From a checkpoint of a small transformer trained on Wikipedia.
Size: 13 layers, 8 heads of 32 (1 for keys and values).
Architecture: RMSNorm before each block, no biases in attention or MLP, untied embeddings.
Training: a variant of Muon for these matrices, 265M tokens.
MLP neurons of a small language model. Each row is named by its layer, matrix (gate and up: input weights) and neuron, and shows model dimensions 48-143. Each number is 500 + 40 x the weight over its row's rms, rounded and kept within 0 to 999. Numbers have three digits each. A neuron's up and down rows have the sign that makes its largest values positive.
After each neuron's rows, "fires after" lists the tokens most often just before its 100 highest values on Wikipedia text that the model never trained on.

L9.gate370:469406535500519412530523565527451496519512497516503574601469482500470547472433537508498455544611528476495513492457509482517497524446524399484497500491506472492481462503503545513363469438476475487511425502605493549451521500468470499485479507495460437478521596462510524565545439509448446526
L9.up370:496455548487489460548471464444481415458477533524530446529442474542571470538478509422509429578489499523587458493560461477459501509498472483595519423534465537440498476472488622518453499454443533466466447462454489493416513466516494442589512519499465553456491539439456485502502501493468503508
fires after: " ", " the", " in", " until", " since"

L5.gate285:439501496528491470438513443458490498506436550505511568546487510520430462481521521534519481491452508492555505486470485503478446509537457519486470536465445437518520512513457502485439570522468521447500487465463580524517532508516495532453520457493485460547521490573504460479475544463484555546
L5.up285:496521575550536509410460500511488521479482500541521488571514537500464465530527446437518428537487515556477419445441501536418527510556517442561498490476495502488599491592513529436470443439500435474472485542477537493465533534513472509448457485561469459459489576486577491409508429477562526465
fires after: "1", "2", "3", "4", "6", " a"

L3.gate161:513559479521553496514532472576579522564462538513448527451502618557463456477496487504537500520435485488493484463458608526451558534467448572514556462472520510497517422473453505488474431512443455535520431526469503500423531440538422465503530490517507478478526525496479503459534534472449597475
L3.up161:598467444597502493492472454524499535548480426553505478499577618518464510591537454425537519474505527528480594510499460500457554553439486466564485398441529563526506441535471506469484511513475530480459503505503512462551525500462456517514524487535559489516544502472451523504497507576456499544
fires after: "1", "2", "4", "8", "9", "3"

L7.gate504:493470564495483456489557574447499488484459511521426519497482490524530495534443511491591483573516481439531502579498480410547515538501451501513615522495516453448471448511538526504471516522582482502505450560509551484470615490487464439463469564459514456482492509465457552545471440488494575516
L7.up504:503470493505421527416540500419365536542542526510433570491531521539483443523501508525561571520497497570533486565523453473504526531503463491531454490536496474527479582482542426510491482482467515475487479510482530469506499440576463490510471558485472455467500502502459495545486446511555590460
fires after: " the", " in", " of", " for", " to", "."

L5.gate203:512451574563449577527548475468508460525536514473558458589520515395516541403418507512457500581567466505531449545489548459478574524454520485493429475468498469509473532463478524495530482497468508538523544559412538512506486545508537511510511459563511542462454470575501508482478474509571510460
L5.up203:455537514470608432483522496493554580547504567509541482457449510502476429453538568494503527523499511534549447501530525446501564520510511537557542481524565557508601461551502503483494486538523527509531462484514478509533472477533500507492477489459491487535485566480495480497504490470491486488
fires after: "9", " ", " |", "0"

L5.gate699:480449567566584428437547502515517453506463466510497478508434442456563502562479479483555470512524468495439513487483462498469596564467521492433529465503517516559520505509462496477540472425569524550490556531545440468539435478472523548548468507507558460476534522517507504430490596481534504556
L5.up699:536444576545466512460533538520600564497431497507553486518504507458496564518449547476439504466528494442495481482500468531479493504520497500511520423494486531546561450468596548501468525514462466547475464524430442531458510482496578513540573571506554474424501457515504530471549530599436535524
fires after: "0", "1", "2", "3"

L3.gate658:534510551532456444515507501550512429504447445489453509490518488424456480449487477581504482564532464447446493538500401468499579500490516484508489514482450453546549456553584474558491484518415531484521496520531474486468486501514471485508557465515454535506596556534502494494513490519490487470
L3.up658:511440557497508446484506532533477375534480548600515575522484499455414480473489537527551483491463532538492482524483472472499490513483533489504455483398522461575536479495524481534560515478436517472485498505549457519465528462539449479547526527548483457471528484573538515499555478441524535426
fires after: "."

L5.gate470:542442429437485446502508521476535488530474528533446443484413538480479558552550447509467559516549478524549483580536435489494509481500524485451484525523465538487560448498482576381465491512518437536455461477549524510429524527474466478527456493511423537557561412499520469518475445492438466486
L5.up470:451414419449573517460459510544550569471569478540489502542467525502492433510428423490478505486543515489493466507507502412514545485542549450563504552472419473517532479513445501426507448478505440533516523458466453523516471534494567475535498491543468516496534490506527435549498447506557488470
fires after: " |\n", "\"\n", ")\n", "\n", ").\n"

L3.gate390:493410515450495526439534426480467527481517487501523483502518507466465489569501484530507500511488503439515445514536502470533487434533443435459487539517476516540505510553492431446432511543537455571491463495499551501500555470529540530503423514506580382511516498527478513520523498581495538528
L3.up390:459421509418522516491548472551498500536507550529484535461505499453483460525466491489499515515524459535525453446594571459543545475525520551477537519571452464479446511527504471477457497555503533551482460510501525549495558451548517457534549551493596492574506473499412520535548449548539512560
fires after: "9", "0"

L4.gate74:496540505572456496484504498500560509539386465491505530553502446576487495470540538536465460491498473417534513520476519499603465547506484420463445533501429508485513454499471482406514534527425448513522473459498492504476499460473534446512492482484490555439534481427503498491535475530561502540
L4.up74:589518515501431574527501525528463546519411507542429522493496559503574491573509503514414354442474445554496491492474523563549521529483522434483465514485500483462446492553567520492488521484446474484433476507526498521495471544516512460474544506571474556538571470450516503497498470466551575480
fires after: "1", "2", " born", "8", ","

L3.gate447:500500503572466551474507491542451570510518460585546595458489404550514585553426505527585527479463536544504444478414509492518553500532461444535503512522447515510525508509513549501505497462485475549454483518496473476507449553556537510521533418585435521510511462494575527529492545518495505510
L3.up447:474449461500489485476532529505459528551450481404511544455479484559426570511519498449556543509475450463582481494426449501567476501427464500519505490569471514479518452570550493492483521485462543564508487465505458505499544482459434487491488488456502495516560534474614495452478532440560428480
fires after: "2", "1", " ", "4", "3", "8"

L6.gate589:495532540511510471525488533423485550468485460563485512452506511530535569529452491534530565513444498578478532566539611493501551485523396523574545485559501507482543517466483545431504408532512453573524476472503459494494553514486539483458540500505478563503525507456526570487506467536543467543
L6.up589:500453454550504487577506509505540432586519525527524504563392477477507498460509476512486460457475455513506450545440473465481511476471564498452487408462519496489539486533551447488497513518488515475431483524452481487430441566516483508535435521526544458445553564603484436464483505451496525525
fires after: " |", " ", "0", "2", ".", "1"

L5.gate692:472595445456537473422525481492490437493522506589638502517550450463511475537520527592479435529422550465492427509432522523547462541540501490494537470507499453493485541501510544505490520473472504490522488520450544498561514489509448519458518513528569524514507486459573638438525535473555530466
L5.up692:472549492510553448476600526467498419534526513519516498466500512446511501489476542512421515468480624538493502509515555505594485468520502502429437539478471453470455542395560519564437477490455470528482514518446491510524491499512489553567590543577583515490525484494527467510467512525504493464
fires after: "-", " ", "–", "5", " -", "'"

L5.gate527:465533537415510478517508530554503476472511453493425475533561444479496536515456522408487499472504485561517553505451587494517547480437509557460466471535513560483492493452475583476445478532444497446496490486494495491513481472561527429506475514541468503485530513551480524467504423501473529458
L5.up527:517620494506487448500568466525528480500527452524439519528549517437400497521560554451517436504513518513558544516543501478463517550428432517528449496457525509523508548552451599537456470499472498439426458513539528538485511521509458451529530517482536511460516482542494484481411452495467503509
fires after: ".", ",", " ."

L6.gate417:509465469420492480465464490471496507514463515449512448579464459527481521532431502547574462526530568443476551453578520500475506434541482450545506446550491516536552504603529494444440553515456497395442475506500510426497503432513527489502496514498545504527494427495545463558543474536572470548
L6.up417:452488475512440575487517517518444493468473491581546543494486497501500556466460503541539475482498554539477486490622506554486521491541502436508611438531471460519467424441550479454492554528486417441495490509534509464460507477505582493558465462512514498642454438465509495547557538522524533497
fires after: "0", "9", "5", " does", "3", "–"

L4.gate498:560459531434430523495479516496504541517465490541478441602519532510540553571489452533470528474571493542480519521522526476481501522595448545533475502483495435510538428532509487449485506464546507461481543454454500483499528584470505467522474432453471458485559571489433516489480528568548481502
L4.up498:486497534489446458479439516457530513535456513539473508478513547473440565503487515451515537480505532478485556472490538514499449516538438536500574514474587447511520496516510481471492498480465461478531532503541423429522553500516540523587544485505516518490447606515584433488510497484535522467
fires after: "8", "0", "1", "7", "5", "9"

L6.gate130:508457505541501533504490529543398468568495468478513475537521560535510471502442549508490444496532470488573446496503452541478484520496485457532524485509458548475566511447572557500447568476539536522570534430540517498501494467547591490532446559584435505528516525538491507495534522476461476453
L6.up130:491474455446513473558466483520493577478508504499454467468510520492547533495457564502392486583487537521395540487484463483511497545489541527514534547501527457447486542505436534509432463535530415505437464482484581443458469507479477534553498453559540461485482526429515479471544465483543533474
fires after: " B", " b", "B"

L5.gate268:522526514464507578544552526533488504485510482469629476551481517521480462578451547574389512524504540490492477490485515488474518494469474476429517487518542531484492441462526455477564461489468479507521587458439466520490519521512490567506506453488524450495442472484493559532475482481446549444
L5.up268:420581508507575450450508497470531516482589539452506523471527500507523458544456509462522456549495481522522482464451498506594529492506475446479516565491474437501497461510467515490490480487420560410499524494522490546503467458493519500566448452471583468555464539458530535502437512450463482523
fires after: "0", " |", " ", " /", "9", "2"

L3.gate222:517473500592569487549479520436507516475499458450503437444525440476503517499538496537520433451531457474365551569447549529430509487526491498490526576545495522459552467499463504520541579496555485418460463522521531445519486486504555501529507458492497504501527507511502476488434498567475530483
L3.up222:470505526478501464503551509459515466466512458463457529493461495534520500492532537510505489520504429497457573510435479441402490520457501439451507517499514489503478529460423507515539431481431402455510473491504434554458421497488540539471545479464536501451438445546580457560479484507528526471
fires after: "9", "7", "8"

L5.gate680:466504446534487455518505562432503512463492468519525570558425455468506551509498497544564474554566479438506431517551529527455432503462546556481447474527507461505418433441465552543481537403508519477541470432502470441558416497545459487519506503563436495520518540469473492540502509442436443432
L5.up680:424549575541497567457471504460523536430535488565460584544495493451498518489423555544476506524536431567456504467547497499491554493525597478521486501453492439482512502483509434478548381510513505544514490454476489455519484530515506459514426475537474451462485480576507543516548527484539484450
fires after: "0", "1", "7", "9", "Note"

L6.gate99:453523473478467490555542474478475477540506444507444516501450560494550612541569485456573488534543512383462449502465546494508548496539567557510474497511523477504475534535526546469564504551477484486515522487472533542490504525479480491577511496448435470575536494533498499475520448447506561519
L6.up99:484491496439468499618539515523506406480468494529524501553504507403472499490502481429492457493506472483473459499493447463461483522471529526505486527509533473463452519556552524526531560515421478444569496490468537524504547560439463598537560523528512458514468436504484441485548516475550573510
fires after: " to", " and", ".", " that"

L3.gate196:440491473477471521498528483461477451478496445431542519526509507577485566460484526470545514478536443505530560509486479545455527459553564514553502484418473468518472399527468487536461493515499518507461473439536598492533527495519493498509584499504514449562496525502541511513537467511443560564
L3.up196:455488418498466485566583516509565553570510498468494570489486482511439508477571483507467489486485422483406526483500485498508533485487537499506503529461498514514487420485556488517577503470500507469534477439520461491468542498530486473537604516463467525511523506557548544559489536575548540520
fires after: ",", " in", "\","

L5.gate172:458454562484527471431511467458488447500628521550552513510557499489452537475449509508512512415487492531514533555456500480480483476557480497524540458536475528482456515534542504525553495510515445507558542619576474502519566548527502556473481482426466521460468458493635523504600464482478512483
L5.up172:491513525498496461436536445483458462477537448468494485545509539537522569511482540477541519445486520495493513547444516520501425415574492482498527497503457529503500523469496524533494452493516460459576505524597488535529541509527495480454458463500504510454468521484562611535557480462575495479
fires after: "9", "8", "."

L7.gate630:438450482526495553463491461529492472578502507531488581541509543493514405539474457540488455498493536499470541515542450504547502642575466456459511495534523514502479535515508480559523427462485459506491497506548495495507509464541528478486476464467482470457471482446529464491522472488548559451
L7.up630:532506497484540421534563470514530459488468519488512494496495607488477534485487463528498514537467563439566498526504517547583433542528504461415467532499511470487470447444510453563492436466435440533511464437531456470456499562536491531534469477496550501531482482525491478526502470588492510557
fires after: " ", "–", " X", "K"

L4.gate677:483521487511508490530478567507496453527467599518554586549512454462490548575465556539486452412503448473469472490521441434508471504428473527497527590538557493530517494461445560477499452493543452565508536577490510497512504502511485473443567481473450473488530488483502448465588543431445524551
L4.up677:506407497498467463527484523461512448459569525509547457421442544485476558543528539378513471453587514458441515555468514465516487454531551508456536506458496502544532441504494545479474508503470488479608522468449586480540522491517569564513492574502539502532518547565525504516470542375541464450
fires after: " the", " ", "The", " of", " The", "1"

L3.gate248:510558534440497435525493526513541513491521495448503467504572485448492464560505510499519523500528497427408457525464464464501488506529488510455513506489466475551496474522474511516505476426441401427433525502507476593480539523487492476422547499540464555499467511492443505465491370485447485475
L3.up248:441516527478478511520533479472487478531541481475493543442546540527460464573480421427526497436497462499470476591466488457505486453522561497542482584472516503483486415464515514480579474507422467470502437523517503517534486526447502448513535517518502448534490483511546501501495436374467526539
fires after: "==", "\n", "|", "-", " |", "."

L6.gate508:489524497464500527475541519470508485479564512545443458469485460540524584450517468559513452547555448454477488532498494554483501453492523539521515498562484454474454534461458524517494449524525475457535481535546415536449490427570497470538565456491528516475424551456544489533476473492472500485
L6.up508:510511448574502473424470576485489539455511516501452509465459502531451499495545456530524537543499540482436471429504535483512488520530476491454487521557488553542472494419403493515513433543532487503481485515472456616559509466513467525549565433491497468513470531478594487510498534545488540501
fires after: "9", "8", "1", "7", "0", "2"

L7.gate595:505516497496461478509472548458555494562533512501553507528510505603489536490468487526528583467487467536470529434535460494479471549539507496490517543480405481513563478440474531543530542453553541551514490454507489373469457490527472424477464429519543513446405481474486616462537478557560526521
L7.up595:506501550514519488526512537498537501520475456442514486555470467521465635461487522531535507503475446488392510428535545453467469471480570569486534500501466502511485530458468503451508502482528431515409421553456437520485500460527471441469523459457540559463457458472521546485454496549533554465
fires after: "0", "9", " World", " D", " B", "8"

L7.gate271:542527521436493500539513544531539442524471561527499472479518471535498548513555424541491489469521510497516485474565455469505531482549481461455581502494506477485514511449496581463542469499478561424485499528527467534535508464466480507558459588544483541548536441467561627466462529518513525529
L7.up271:503462485473539490521457538487560538465483473565518454484444442517538582523508450563523469547537475408542493506510445460512442479470517460559481548551523486511528473495466532503526491509540564558520489545523552510600523556477446519496481512504457504492551480482512452396475461490521487420
fires after: "\n", "'\n", ")\n", " ", "–"

L6.gate214:532494411568436518474531490485522521477515522469485576578439471482478528452492508437517528516495507414553500515513529430437534413504515465442546490504518468524581475454524490474516524476540497489506443567445495554512581502546505495542538569483523499525470468512474497497510546583502562557
L6.up214:497597512595492521502469546523514508468513474519467533590488476515470500485482517491437522494589453519515446575542540498473505443528520442484518526492447459503529458499478479479493461478501503556521542521516521565483544526537521540464539461475469462501497482561519447516451515523483506501
fires after: " the", "0", "9", " The", "The"

L5.gate229:551452492476452459500524493468469441546553511506514551464580427523474557407489503563458472514506462463464513496565524544591524440569491486470549410502546551544440498448578490548535587512476477544495465515567487529499530518478492506515518497549522594525518462519522434464564496478455480490
L5.up229:524436438462501542418510514510492444521495465525508515500498522501476515435539518541483540500463520528509513547502565490531543469535513536513474470441478549490505565498547436508533514450520457524494474565526497534437552441526461591492489501453514436515446471462500526495490524520541562515
fires after: "9", "0", ".", "1", "L"

L6.gate542:394514501496442504534481480490538518525524426570483526583463549462508474491505419432527513525496433481539524513518481423531484496391453513384523575477415546525460524512475500470470441512528432544451539581421518579547506490451493501528547502517541538550507530537466493494421517461474497493
L6.up542:401459467543484478543503445510548535514479463574469518562449610497527505473460464474452501478509455450443451518509502484512481489435503551414549566475470490502496485512483463458456472477507445464480505538450520535504525413428551483513512528546544530533534478508414450480453516509487520485
fires after: " |\n", "\n\n", "\n", ".\n", " |\n\n", ")\n"

L6.gate406:599562497420540544521480546471571569483532473523511502506417436488504477512477564435520471545409502560464489473458547506560497447512501507502511579531567525482496444512504492537525523518540492550524587512504485512480555483493464562514533513497475574503540527418418577576442471504460439419
L6.up406:424476505528481539553550517490459519533509488462491467540566478439476510515502391552507487439526542573516535514472478562466444550464542491526462486503499494526485547527512506432456451525452459477503443470512593523505472439528537486485447491534507446471480507583524450443581456491501548568
fires after: " (", " ", "."

L4.gate431:480526570446499520466468486515495497485490523531468526599516446416444499475527540469472551495508487457435524492450561472500500457395531529600486485486531413468558436513454458476549437502499464516554543542550415488471485492542503494509491425521477421496544518554581498527462494511535483474
L4.up431:534527499547505412469539458499519483513504434488438525481472518409425504485480514485469438435476495473492474533533532489578509540536583491538542505550438532538468480481538544540538535556448498442571489471433491475562462491558507485500560555457430565473507477530490622513485481536448489501
fires after: ".", "7", "6", "4", "9", " ."

L5.gate189:492476467512501512444498507489530512515438511541477564460378468460487441487501457585541478454497461569471577539482491498459486524459532525446525441441513493541506441569442399474483530478491504511512471523525445494520474497470544474495530503557492439515544493488551560467449548474424545483
L5.up189:539474407503528492441601490528527474559417491491478586512490529497596505532489493512477480516484479550450460489485474562460487548443507430426456490510527496502592499483483427492522515492475485501492481568571428439525529478527518402510483456489502492544535476478527510516480556496518608460
fires after: "2", "1", "4", "7", ".", "8"

L5.gate253:475467479457459435507536487451539477446466523447496553463489532514481490459478491477545570388489517550487508537498463534501497556481490534458542515469453460529552544421488482455602503531512445479525521510534445500451512467524526525471496511455552482515441529593536549449510473482536529493
L5.up253:479550542523479503507504465481561503487559496467556529568449507529455550500442565548464479461457396573487494442484444552530489443570434455468505434482495543504497475466523540442542513517519523504515458496491505511516488500547529487397483527459519488533427516470561530552499536489509502485
fires after: "9", "8", ":", ",", "0", "."

L5.gate2:554463508502484544542543420479488531505504478453481543544503600463430522521508417432494449486532522482515473488528483437543500496437507512532539508424457479489516526391546537455520520446431496479464533522561611504518563507525459512510491500543510551569542513482540485458499492460493467421
L5.up2:506506527513465461530477484507515506503455509531463553513512571479450546448425465490536495518507488521499464489542495430533524481433501548518528531400442463516508473459488454412567417491467439473482514564524554505546567562551409469500495449539454601530476493487601517452525489409459468446
fires after: "\n\n", "\n", " |\n", ".\n", ")\n"

L6.gate432:550477508540504508487499537489523494492580447462545549505450526472475513445490468572537494549477527498493443518522466456430472477435504459506566477452511466535553447521451421464516439468584516574548514454504559489515528563552488499527540562461549495530505523486507426514516513469529521515
L6.up432:566453506462457552442479515525506513466525516548512518593514482520537445511452512590592467520487509545531465559512418546502495494475507472454491475546496535515557452498545494486445440505493489509489544427556533479501504565487518448559513493421443535519510518513431457483474505514517541592
fires after: " the", "7", "2", "0", "1", "9"

L7.gate565:486551464457488521562503497529492527476492528562490485468509530569466577487458420498515480495454444493441574546551540440524444550494452441481496528541460551536508557496562447427522481424484509490519508483455467471489531517543455477558485469498521399547483510527480534541458481495582502488
L7.up565:501456488504481487523544498503480475517526451470559450525442488477500498534479520434434469449493469427489440525470477423421495543541549510459483493516460467485446480481473500547482464522552561463493488533468533563465501524507527457573384498474471478524561478488531531494465553466470592518
fires after: "0", "2", " Male", "1", " put", " Female"

L3.gate160:445495519535435489475504470538508478548507452443529528563529550523433495486500580496456548506511556434526451508527537473467488518539516504502463520578494521510479481524556530450477489454479497515499470475500517516447440530483440482480435552538486516416528491528504537430507413437440498510
L3.up160:462481551473442407403439521443508535513485541492535526508565493476505491505463519502450521449533518454552582515482554498519463466470535556522480514563454501474535455521494518457624471469476532473542527545459471481554479493426433503449505489490467507464414522455457512499472457445441512500
fires after: ".", ",", " (", ".\n\n", ")."

L6.gate57:503474525489534559453548456509492532510503489479527517454487489465531451452466478449478470541532497442532450424493468539446540537474449517490593489450504536519520582513577555428544498500526478486454453575523556498474513563519488519494480453537548472498510522485522479520564510512599449539
L6.up57:539508452549499415522427453445511438559498546525519490496559482549519524537502495515512550492491485506439510500489501443464449493496513574475473485488483516429534493450385571504471499547566432511474545461453465486542473453510511506539461534587473420457488459466534544504535520531480505518
fires after: " R", " C", " B", "0", " ap"

L4.gate236:477513513451482471454520498524526489478412459521530517491473409493591467544467514532524471490504479453572556472485597460495622486491510504503498470457563523502497533491498500538522468476584553572429507533509519433494465561566501519474526490467506508567580514556502445478496509513524451498
L4.up236:467570529521526558530495452518560576514533579453461548514536586510456504457511502552479533495539525599467532500490564527463478494551510475575541463538510466533494486487556518437516526474509433528475554528519443470516493506463484557504485480486458511551531473459433504438417479493462520481
fires after: "0", "3", "2", "5", " ("

L5.gate604:539477489471497488528547514491470480496544541551458446551489439437509585420474509436473448502531455502560446496529495522517560476519533480488477547488473485477505544441509519490596517427554539449543517511492466547499576497527543499493538477478531545511505486504474479531536499505489566466
L5.up604:556519548557490470462547501538461487559438489582493421509522455507527549495446464507528535543462514469520472525533535484484533458479512508511488492504481435471442529528517533531477495451485526525572445441464523602499541460496413427491526425514448543493483507543472576524455511477425458488
fires after: "9", "0", "8"

L7.gate117:530480470464520503457510457458491570585505466552448490548452479500495421503445534538505552503577497420546503564517519484456467478506509492563443519474581541540536548539476493492478521553425503446531556530568545538525528504463446571515458528467508461537442515499512461480478428473447528605
L7.up117:535510478428580447474463503451486489543456570511534482555468469467474515530474506547483436490406511519495497458505483515538511471460533500469424517443517477524489425405524601486530506468390495502513564530492549427488517549504511477525534518538484536514480537472526459495551507437511458495
fires after: "\n", "|", ":\n", ".\n\n", ")\n", " |"

L7.gate370:445551494565569471498456588550493513495468461555474570495492485482505525483502578546561511540531519502539548486539526458459527431554516498416504492471517515490575443443406523516499378534523490489540565526575557587442503497526451446521525525516486499525522506553471562498472457532526521501
L7.up370:464528527434517558522552520477531471480460509500452494503571556517525532485538539470506508498581507472459500549488444474449573504520452531452551430508470523467465504458516505485540481550516536552470480441529518529576520488526505424557477519427521544545491582580549538506556524552510472478
fires after: " It", " He", " it", " he", " was"

L6.gate42:533530487514467560549495471518450438443504423547393462544521581445495527479513451451475422461550499479493477499504509520526557441498432443503535485511485484444520406500489540530519511536569465514526442473460498505458482519472478550448479501522505546564481541494494570535441469512507527479
L6.up42:472502489462497504430462538489538547518518555508488511458469482513501475514487466521476483448485528537527529440573456503510451569520542519562554524439535477469483508550525511464487561548494425592620447516505476538532519517517539533567547482483517467550535476461494433473553516492526481509
fires after: " S", " s", " L", "-S", " ", " |"

L4.gate281:486491494407480434515508479472556519460536444488499516521503438519443487412463563485460503460545508425525537571419553479443490530497478529534434476493437531546463454558444453502483492535471575489531466491497447479501500456471457450472479497551504555498466482530522481511514449545427416524
L4.up281:437492490447489445434498478550540542479506548530510512469475506464464463529506503516482485509568494397478508515504517531514483480481476519462453540472565477504578432494473527463501460502479476471565495467486544551522556462520463546512512555534494442492537534515466460456499481574505471520
fires after: ",", ")", "\n"

L4.gate307:542531506516546513533548545476474405579534491529529419490541557549473572517557510507482532533468444504471407497519469506503511518476528410490542541552543429515511530504534494423485458555579515509574541490483478444537515484549537600522434410470473488509407443517570488553529512458475500433
L4.up307:483511487518476464537535506477480452517472506507542505543503476454471500578530527523453453553549512514435435543513448552520483496539484498483526531536562461512467552490491461442519505462543443458549502520470587460503490461469503600554515479451574442519484475524528476524425526496516443509
fires after: " the", " The", "The"

L4.gate564:558532545547501547520455533521419542514511527536488443484495510531502490551494491490513502505498500483462534466521483536473500547479505516471543494456490509428543514414474562506518464501525517577501457452508535428576507425578533515505539455459544514463422482444455456521542457493499488484
L4.up564:532506446496449469486456557521527408473505509529475486472499529482516517432543536504434502465474557542497441524481405504455496436411468492470558443517536512535550489539472463544509522541494494442438476508514405432541512504464524469446500489466546494455572504489467508453508493491426472475
fires after: "2", "1"

L9.gate45:502526515476447525571523562440480451510521529477438520518520503454449536445471500562544524474580425504486516487543499469430556487446577490537493533556494438502490501487465478509526464438513490547535475554522511523410554483574441486459537490534473496548476496529534510541512366523478502496
L9.up45:463599425526484479544391519491522473479452467530477493470453516434436572562529480477502521548529501523443533461534461581477528481453504505524478531551496516512470486500514492544544554456486477529500508463517493448490493426508441484495446541539546431457403558478472505541511459493471468563
fires after: " ", " the", "–"

L9.gate352:444457470475477475471460483546498480502499503539493487509533507493557530466532495521487492476556479454506469534467453500398527526490464566503486537490505480455483526449519468600516539502474498551544484552444502438441508467516512475549574470445499528530499507519526599459521557502392504471
L9.up352:516539580530486433420460463539472464521497440491507467500595477530483491579491567491480511494508467380475474494462502445528496495508445464556528440525461512511562458570502519498398513496474466510464479481518475530471442517509457459451522546452534533476506482467524606539556511504513531402
fires after: "1", "2", "4", "5", "3", "8"

L4.gate8:507464491459491513508444524475474533467477542460482592544564478519508506468475545519517494514554450457525498493524537524458567505477505516523471505493477435476501462524490516500576512485514469491421510546507482520483528601475472456604459460450480525514491558456478498493426488500398494437
L4.up8:459487511498518485538489512507502474566440446491578533430569514447504591445476498553513522585574514414491537511511464481379482497552436533505553454485474444528503490545503546510531532534419517469427433513409461545467535572468518486547478516484555521439520428523488481478519422518524482439
fires after: "5", "8", "9", "7", "3"

L9.gate387:555492543483534492536580507541456433486539511478505476509437485472498490527467572564561501541573519445494528445461461448495495535499522443449403562507475491481477586581558469545470507469499420511510551488438609558519567456552600505530523501440530492484479552549502506551452525506453521482
L9.up387:559469562450511546522528522485482476578483436504573478463466518466575465545525492553549445456529415528573500504486500471501481477510609519500479510510524532528494526526495475443567528432541473453486543448477449553446518429501472475528486521462518492491448479564554456508462460521466502566
fires after: " |", " the", ",", " and"

L9.gate285:470489560599528459539387439477447463502551431469509526486584510511432399413501469522471520479505477491491470485531449511552573521492483503487509533446459488479510522575532526486432569542452545462577536511494505484488514467508525451486479535476520501506516526486514468488466506445477459485
L9.up285:479524430457458510578458506483532527498445507534513460461578518478458489556418588513586500459510502485464477564519548492535509526535489487476495521536530526539574532505477473489531562522488439441473499457573497499506518528430460495443495551486522513451561513463494526520527544537469574502
fires after: ".", "2", "3", "6", "7"

L3.gate255:568526473470448526550584566522551468521561504499510487575554471500497514464487561537447576484544459521620474561487476522522560496488531527498510459498485475524532487550526531479546550483530435530485493527507438521438493505537468514554525493485562546496512531446523475489505484500511532489
L3.up255:505565541496531546423506500542505601475565495474519492466503454515547453504455461477499425494460514522524463538475478486511483539510565547457413471509469503466569550510416503463542552467443577593508480423477428541517446467455537412441535460448569556576526519547472505526500471457456491438
fires after: "5", "0", "7", "2", "1", "6"

L7.gate161:510540501572489501511509472492535483530468491486486583523589497532476510483496479458516499502519406527503500508521516524522537612553456489484496492471460552510451536456498459481544512472504506514444466522442499515472490472557526529543580484486540486498540499497485471472498490526446538487
L7.up161:563483504490546555494541470526545490468424494506448435529568588534473474512515470478508490461465527481517451499499509488499497503540476405457509481520546536534496543567480521435469499440465489465502425543479477492452406471568558460507523579506518539519478451485527532464538410569616545509
fires after: "9", "0", ",", "2", "1", "8"

L4.gate586:483477482483470470499559465466521455534471446499485522484479463554532504481526488513502465503507510550463504482564517531572516510513517523494456501526453490537515437528523541551500554454512493538512375477456455462513578459552602544503513454512520460450464560565589526459546511540423523538
L4.up586:508523441516510501499566483532563562495543485515578566518517476529513439490499532438410517442542524535514488435459503544481502433440462470461587481450560620502534507474438566482490513543487502441505450509499536538495424495524452509468442447510570507464475470554499527546528451438452489497
fires after: "0", "9", "1"